Part of a small language model's weights.
Size: 3 heads of 128 (1 for keys and values), MLP 1024 SwiGLU, vocabulary 21992, 58.4M parameters.
Architecture: RMSNorm before each block, learned positions, no biases in attention or MLP, untied embeddings, normalized queries and keys.
Training: a variant of Adam for these matrices, 491M tokens, 8057 steps.
MLP neurons of a small language model. Each row is named by its layer, matrix (down: output weights) and neuron, and shows model dimensions 272-399. Each number is 128 + 24 x the weight over its row's rms, rounded and kept within 0 to 255. Numbers have three digits each. A neuron's up and down rows have the sign that makes its largest values positive.
After each neuron's rows, "fires before" lists the tokens most often just after its 100 highest values on Wikipedia text that the model never trained on.

L13.down349:136118148111111078120121137128146126126165067117071111139123145129090105123139144134122135151147172128112154145150134145148113114140149164130166173056157093142107080156124091118169117103169122132068123136144215103148116114162104090120109107112128154109134079139148112121114144113101149159127138119113149089167162111130155128185112120159150168112079165118120129132148086138146099141089
fires before: " |", "0", "9", " ", "8", "1"

L9.down360:122107140136091141115113159116113131097155138116150157113112153147194154124133126132149124183108117157144121123143153118084079110124129168132151143118191142169151123083127114130116125159133105107159117154122123162084086123120140106117157127118123119128115168160111190153155127155123114152153166200117124118164124121100153105148101109136137126115104145122121112101098104151116130133159
fires before: "0", "–", "9", "-", "1", "8"

L13.down557:103093135143133124176149116112110136147148116090140102153094096105091137126171141131131142127124114165133189158127192143140121101128103119135137144135096150101161163178128108103144093097121158169149163117113065129123152138162126130141128107115122115148130136092128120160129136139127110115125124161100111109111098121134107147110123121092107109098113124121113104141131106124120136157104
fires before: " ", "1", "2", "0"

L14.down595:130083149107127120144153137116084117136099123152147143130088163187123048150130165133156136139106137106123088110135103122091155122120163107140127123112160134172127126111116085117136132141123129096129095137128174091137149159133154136191150096124149152146137129149115108131101086107183148106088115124130130142091121117107170060132128125151137166167112108147113117115152133130142128162153
fires before: "0", "1", "8", "5", "4"

L7.down525:107163166102150143145145147172153129154126142145126110152142142094164125130111136133176107119159113138120110139153138120145144120125130133106158111114127121104135124111106095174162139145110124179118088110151147106103125104121172150102121132145142115139105095099093149136113150151111114170116122099107118179102131096125176116150115102139117111113068118160134134150108143067153153098177
fires before: " |", " ", " |\n", " —", "0"

L13.down516:140150117121108108103116140076113110124159132163080139143146064144129154143146079126114156083108141120132140138087129181127135157123136124105118131155150158150145158131098152133133115121095085115079097111141065132114152091094160148146150132128140111113147068154155164111121103173130171137112148129118134130112103119117134142099087090139151142086111104111123167124152128180107158119122
fires before: "9", "8", "7"

L14.down976:084156118088120115084132138147127120113105115133119078106142119122148146119155113140091134129115130152102092079150120106111140137109152062105139122117174145149134107148087129128148128122175121126094175129161084087136063093102107121114163139120125123075137151142131143159070112103090186128149186169174094104126144080140124127099139130106116146107135121144071082114142139173142125096113
fires before: " to", " of", "ing"

L7.down405:108148148132140140125150159130165157117150117050116128143170151076163113107115089122119167145125106125169129124161098182099104141130136110130148119150130147105112130151166130132168106134108148148122139133122108136123134110162091116158108102186142136076142117148103129159151113173104099078118114093127111158163147083126131091151109129108140097130095108144135193112088172137156143067112
fires before: " ", " —", " the", " League", " |\n"

L6.down84:109168164116166135121125147151137122103125115134177122160114127109110147112121196124120137126127157142104137144103149127115123142161148180126115109103122163131175143089180115098111141127120131094124131113156076126120095154122153109125105138142121125110136132125111107148160112133132131139118132178113178152096146092169113153126119128113106112123106114105124134171092083123128130131114
fires before: ":", ")\n", "\n", "\n\n", " ", " |\n"

L10.down690:124116119109117092103115161121073097077115101139095151111128118129100138159152107124177163108105120134093142153141124124140161167076148152149118093128145106181120139126143107141113118125103161088151141137088066111124143092159106107138122127183135123098100157173146162158099099134109119094141098156115135144132170152136143131119110111177136129127113129149139102088130113110139137108103
fires before: "|", " ", ")", "|---|---|\n"

L14.down600:102126168160126077106136123125124117119121094119109127117138159109117092113164143121140114131135157130107174085123135146147118117125144137121177095136108127113132110156149150107115143134130064146113148143133254149151172129118091115106121105134143163101110092083112112171145164128119143097136102091132155126148132153126188142143153131103110119144173112162150110088149123147152131146152
fires before: "2", "4", "3", "1", "5"

L14.down904:151182159105097126122120135164165143094144139146134143154090129157141157117119117096145164095116122077131125118135139137166107112159125102162152125163115167161135132115146117111126086145107129101110124147149033175129081158142162129072096089113124112152165142120124150094151118102144157123137115156140148117107169096106091114144112122131117138135102142110168141126144117141098155168166
fires before: " |", "\n", " /", " |\n", ")\n", " ("

L11.down816:117109135142127149140119153122137136077147173104144152185136133137137150135112090110109151142129097100118131140142141161107149132096101134113140124154154135173128110120092160116163107117094120131132113203155094140156149133143132128142138115169115098109157155110115159104114095112128123111129164146111115162116161097163141126100116167104165085130103135143090134112087105112177156110105
fires before: " ", ":", "2"

L11.down246:137154126142120111143133132106101059146101124111121139129128129174094131129132106128134112108175128131110110139120072137124045139127128159101133067157111132110127127138105148132111170126089107170113138122124075151134159077131155151099087115137155123149141100111135141211121159126120099107132119109144132146101118158117119081188137125167123116115102106121121074108137141129179113169122
fires before: " ", "0", "1", "3"

L14.down792:131048128081125118148158125124115116146115114133132078152073129139134123140138073131170115125116089081115139135124111132107167164091129137130120089119143093125126108155142110108103182149119138137156171134130149173130159125109105116167118081123158132161164149145110096156115130154097118126184123144105105107138130113123140152157160077162131133111140161158128125140142112111107100176109
fires before: "-", "|", " ", " -"

L13.down680:104133151114094127118152135101122118094132110122068092145108161159159094157163127084128128125076104081078126116115103087157084131143145141096147089130102149106108042112106107101099136150127103128119139146124119148075156153144110151094110164111125150123135118118154140134106147135123119114113092093129122145167161139179136112188129126169112153095132129132119127122150145116148140126108
fires before: " |", " ", ".", ";"

L13.down396:118132155135151113143091105115118107117123179117144143151123135101137137114124130140130125140076110140115138151124102124144156100152119111117170127130144149140143139103116113142135125125141083129122148141108088127148140114121128149148101128171152099094107119134173137142112127128117125134101165140144154119105161111158140136078120104107138120102150136097103121193115119154164107141132
fires before: "\n", " and", "\n\n", ";\n", " who"

L9.down82:090131195189112137124147165134120145110156132127141099126157131122123159110140155129147148115140108112112122145110116092132106114100146135121118105104124142108094095141143091107129115075137183150130161121162110113142122158075143140150143115172129118148099130111143129145156132113059121128179129137156161139111143098136102146071119133074117117134125133079144154147140089154116103112158
fires before: " |", "1", "2", "-"

L13.down506:127145104130121095125159137107155119084101145110152076116140136124155134134120105145098126115124090153123107127103115170142156123115153105107087146128148098095143142145084102132139121109138075114123116135107144171125147127148091107117089128129103137152145140140101145118126128151153101194128101177129121119122121124116122116109092137132111151131111136158132097155160131147134186129123
fires before: "9", "8", "5", "1", "6", "2"

L7.down51:118152141101115104132100130100105129111124116090098104142097135105114125106133128123116097147156094081129200134075115131146114167106130097133166141103160097118122127089129132116164144140195116149107135142151113153145101072113109127062120117109109139133157138102137142142125115182139106118143117172098115143153126145142095111117123114156128158134154139135142127149126138123132149080166
fires before: " ", ",", ".", ".\n\n"

L14.down575:160116128115078133148110084154103155104141099152094159132121115105147147138142117143080116157135124134163132124104199136149097168117159134096108110109136143166113090133105157138118125158132113141126139132094157172172108107158093100134073137133099144129166114127118101127103166182134086175123156125112147140113155130142139128128113136109120102121120163114140113131110150142147119163124
fires before: "5", "3", "0", "7", "1", "6"

L13.down335:121077103126141120147120114124140101166142118102159132136092115095137114138158108140142132140083117155175128144159127102115125136103141145098124106135129123149162173152115153135131145144118183136182126137154144155122123065140107177168133098131139143121150098097145111144114158157132085181129148141047143102122124113118145150072139135107156079117173157128102142113123101122106130167118
fires before: " ", "2", "1", ",", "0"

L13.down80:136132099156096068080112106179124166111159090073118152150105120121143124110170113100139103125123091096123144122181126144148148146126149154108155102121112114131112062133113113148121116115122106122093166148157170158153142095168095140105091163157147155070137107140137112170104112151124093106126167127128117088113145142112122113160132122158141150115141144167124122131150203116141134127120
fires before: " |", "1", "3", "4", " "

L11.down535:123140102120145140127134121079167050171099113133123146134094140184146153108152161123171106105106167106116119125089100134138108151145112161113143096118121157187111142131118146115149117132096110132126176117126108162176119146132147157075107152148100116113143145095169119147135115136131108124102117161151153141106116126122160120093109117124142142147100119130099131114110148125156131157128
fires before: "1", "0", "2", "5", "3", "4"

L13.down872:104133118162105144149114149144177109129123130085115169110130102080108172129105109126124182145134113132139123081151158108135148127127133094123145131156164108146079106119093150134152153131145151112128104122113033132139130143156161105072148097179151119112143121103120144138097108131128093113103157144112123120157109124133113124111113104098113104129080135104111104132107144141124141113126
fires before: "1", "2", "0"

L9.down142:108125117080142115088132118144101113081104104157141124140074112151155129130111106133086112115113123115150176128111107134128136138140153139128089109166126157171097119124089153121142112133148125122112090142153088156124144119202113114104121127165102145156140092161127109121096111149077103140145116149183124156088143113135126082102122093151122137119114131136112105128145103165157100121127
fires before: "9", "5", "8", "0", " was"

L11.down709:124134114171115126113116151142118172104127088080146129088112125118113138135132094134126100115177087137095132085142143184093103104117106144152160148124201140134120147135106123177125150106142103165180136098099172184151112133123121100108109130106132136089076148130129163138150126151106079113156128108144126121158126114156157145144153117125173117107114118145143099179133095151135145110135
fires before: "9", "8", "1"

L14.down588:123164126125142125135114152155160131142108110113148107144133116104133130110114080130126108104098110131117125105103148135137115135116119165101149133169133150147103121168117128127130168136098127166140156119152130116139143135146125130112127112104186130154142124140129130119103087133140110104178089129160075112117133123116114170140112139127102126111096152134174156125076120100079138125166
fires before: " ", " (", " |\n", " |", "|"

L14.down765:112077129110135150145127163132138114162084151140189153079158143121105152109107123141141133139147113148127169110128132113138120067142148109135115107092150096174153148168131148114100144093118080144157113174063121122103120101140118134113174156132160118149134142140141133135131135112163164116153130152076160149121091147143180137127161176115141086103108073170115144127130104173150064140117
fires before: "1", "9", "0", "2", "8"

L6.down464:109121103137133143107173118117131142085099144103121099110131135074141151145136137133122135124114136167086105157127122106138128123121142092101114126124137157143121113165164102083144073104144135131135143106128113141073084136131108117158127149134164137126112148113136138158118133102109168096108111151107142146085116091149115165111124126098101134148114154109160151113185110107135148098128
fires before: "-", " of", ","

L9.down748:147170165136113146117126138130098134070137158120059143125118097143108130147151110127107138128145129152146145093167094120056078148138135126167147120138157132107114113136120125141136149144129145131109154196153187124130129115149131119107127116136095147167065118152096147111109132140174151100132142171131165098171113116151135131084129123133117111162118115155131118175147127146137139101121
fires before: " of", " side"

L13.down364:086143132129146135152148094107096149104147099126121108149136123124083142150146109134106119138137116147126126152117155114163101065154138129146126118116109159131163101140127147109166122132134108188102135133176166120133168078092113140122108096143138143113122098123141117147128155164120188139108096145108153105139133108147111180128118128139138105129157129133088128119102106151116138148112
fires before: "9", "2", "1", "0", "8", "5"

L11.down93:125089110149129143149099146084092131145075168092152120128097107120102137160095132118129151151093073105138143128101182123139153149124133120088198146141136140111119127101137166132157158097150108122130121165159096117143116084137097179118101157147145138086118154161108109183125109167116113159158124140163160108124090135150156149123127160109159167152124128108105087169138124122132161134152
fires before: ",", "\n", ".", ".\n\n", " |"

L11.down157:120136163164149133117110167134126097117125151121158126096086146152107155158181156121143142146118107135090118146089116098133138131162139135145164122135138148167130129129102111149084136078100089131142119158105125173139152122126124136142132124080144131088130159127125096141117107106141120086111147129146160133115099106179181128140116082120135164118103086140130098104149147181153087092130
fires before: "9", "8", "6", "4"

L13.down802:091114125162141119133123129117132121154134163117124127131125103147137123142174146126129086130161109144146119137115173140125109102127156169116175147143124118125133132139092125075090129112127112114115145177105115144115155104125129130151142132150139080158083154161170149112122181119116122102095169132128156106114104150149120142140129109172142136129117152112108092139106102183088101154145
fires before: "0", "9", "8", "."

L13.down453:148098123090132094146145140060100120137170161090084130124106122135142107152147139124120159125136117124138124132102143133142096152142078142162131129108098142128120102187133082160122137142106194179127116110131096154110136107109125116126103125107139110132122167125131184112149126158099102101161120139147147099107177159088101125142131133132099141103137163117124162152130095100075119129109
fires before: " ", "1", " the"

L11.down688:120131138120157118103125113066130136107103071146143143123147143114158098103083122121143096135105126125124135095165104118154129179131111121131171106099127136188143142152111172135151128154114155091149135158131124139159131104155085095117127179169083123171104197076101137115133114187122121132145141136149177172128156136133138112120111126115214132171128146137100135160055096094118108142131
fires before: " ", " the", "8"

L13.down136:127142096142115099131104098145131142146138093115125117131125108123131107106140095107169129091123123120100158128131106107131141146135116172117131107150115123133113075107151123158106122112119127112120117114137158136146133089173178137105103157186131187064103148120140120175114159130119083117134135131101101131133157130134166148150145115183163147122113154141133128148097144117106134159108
fires before: " ", " |", " \"", " -"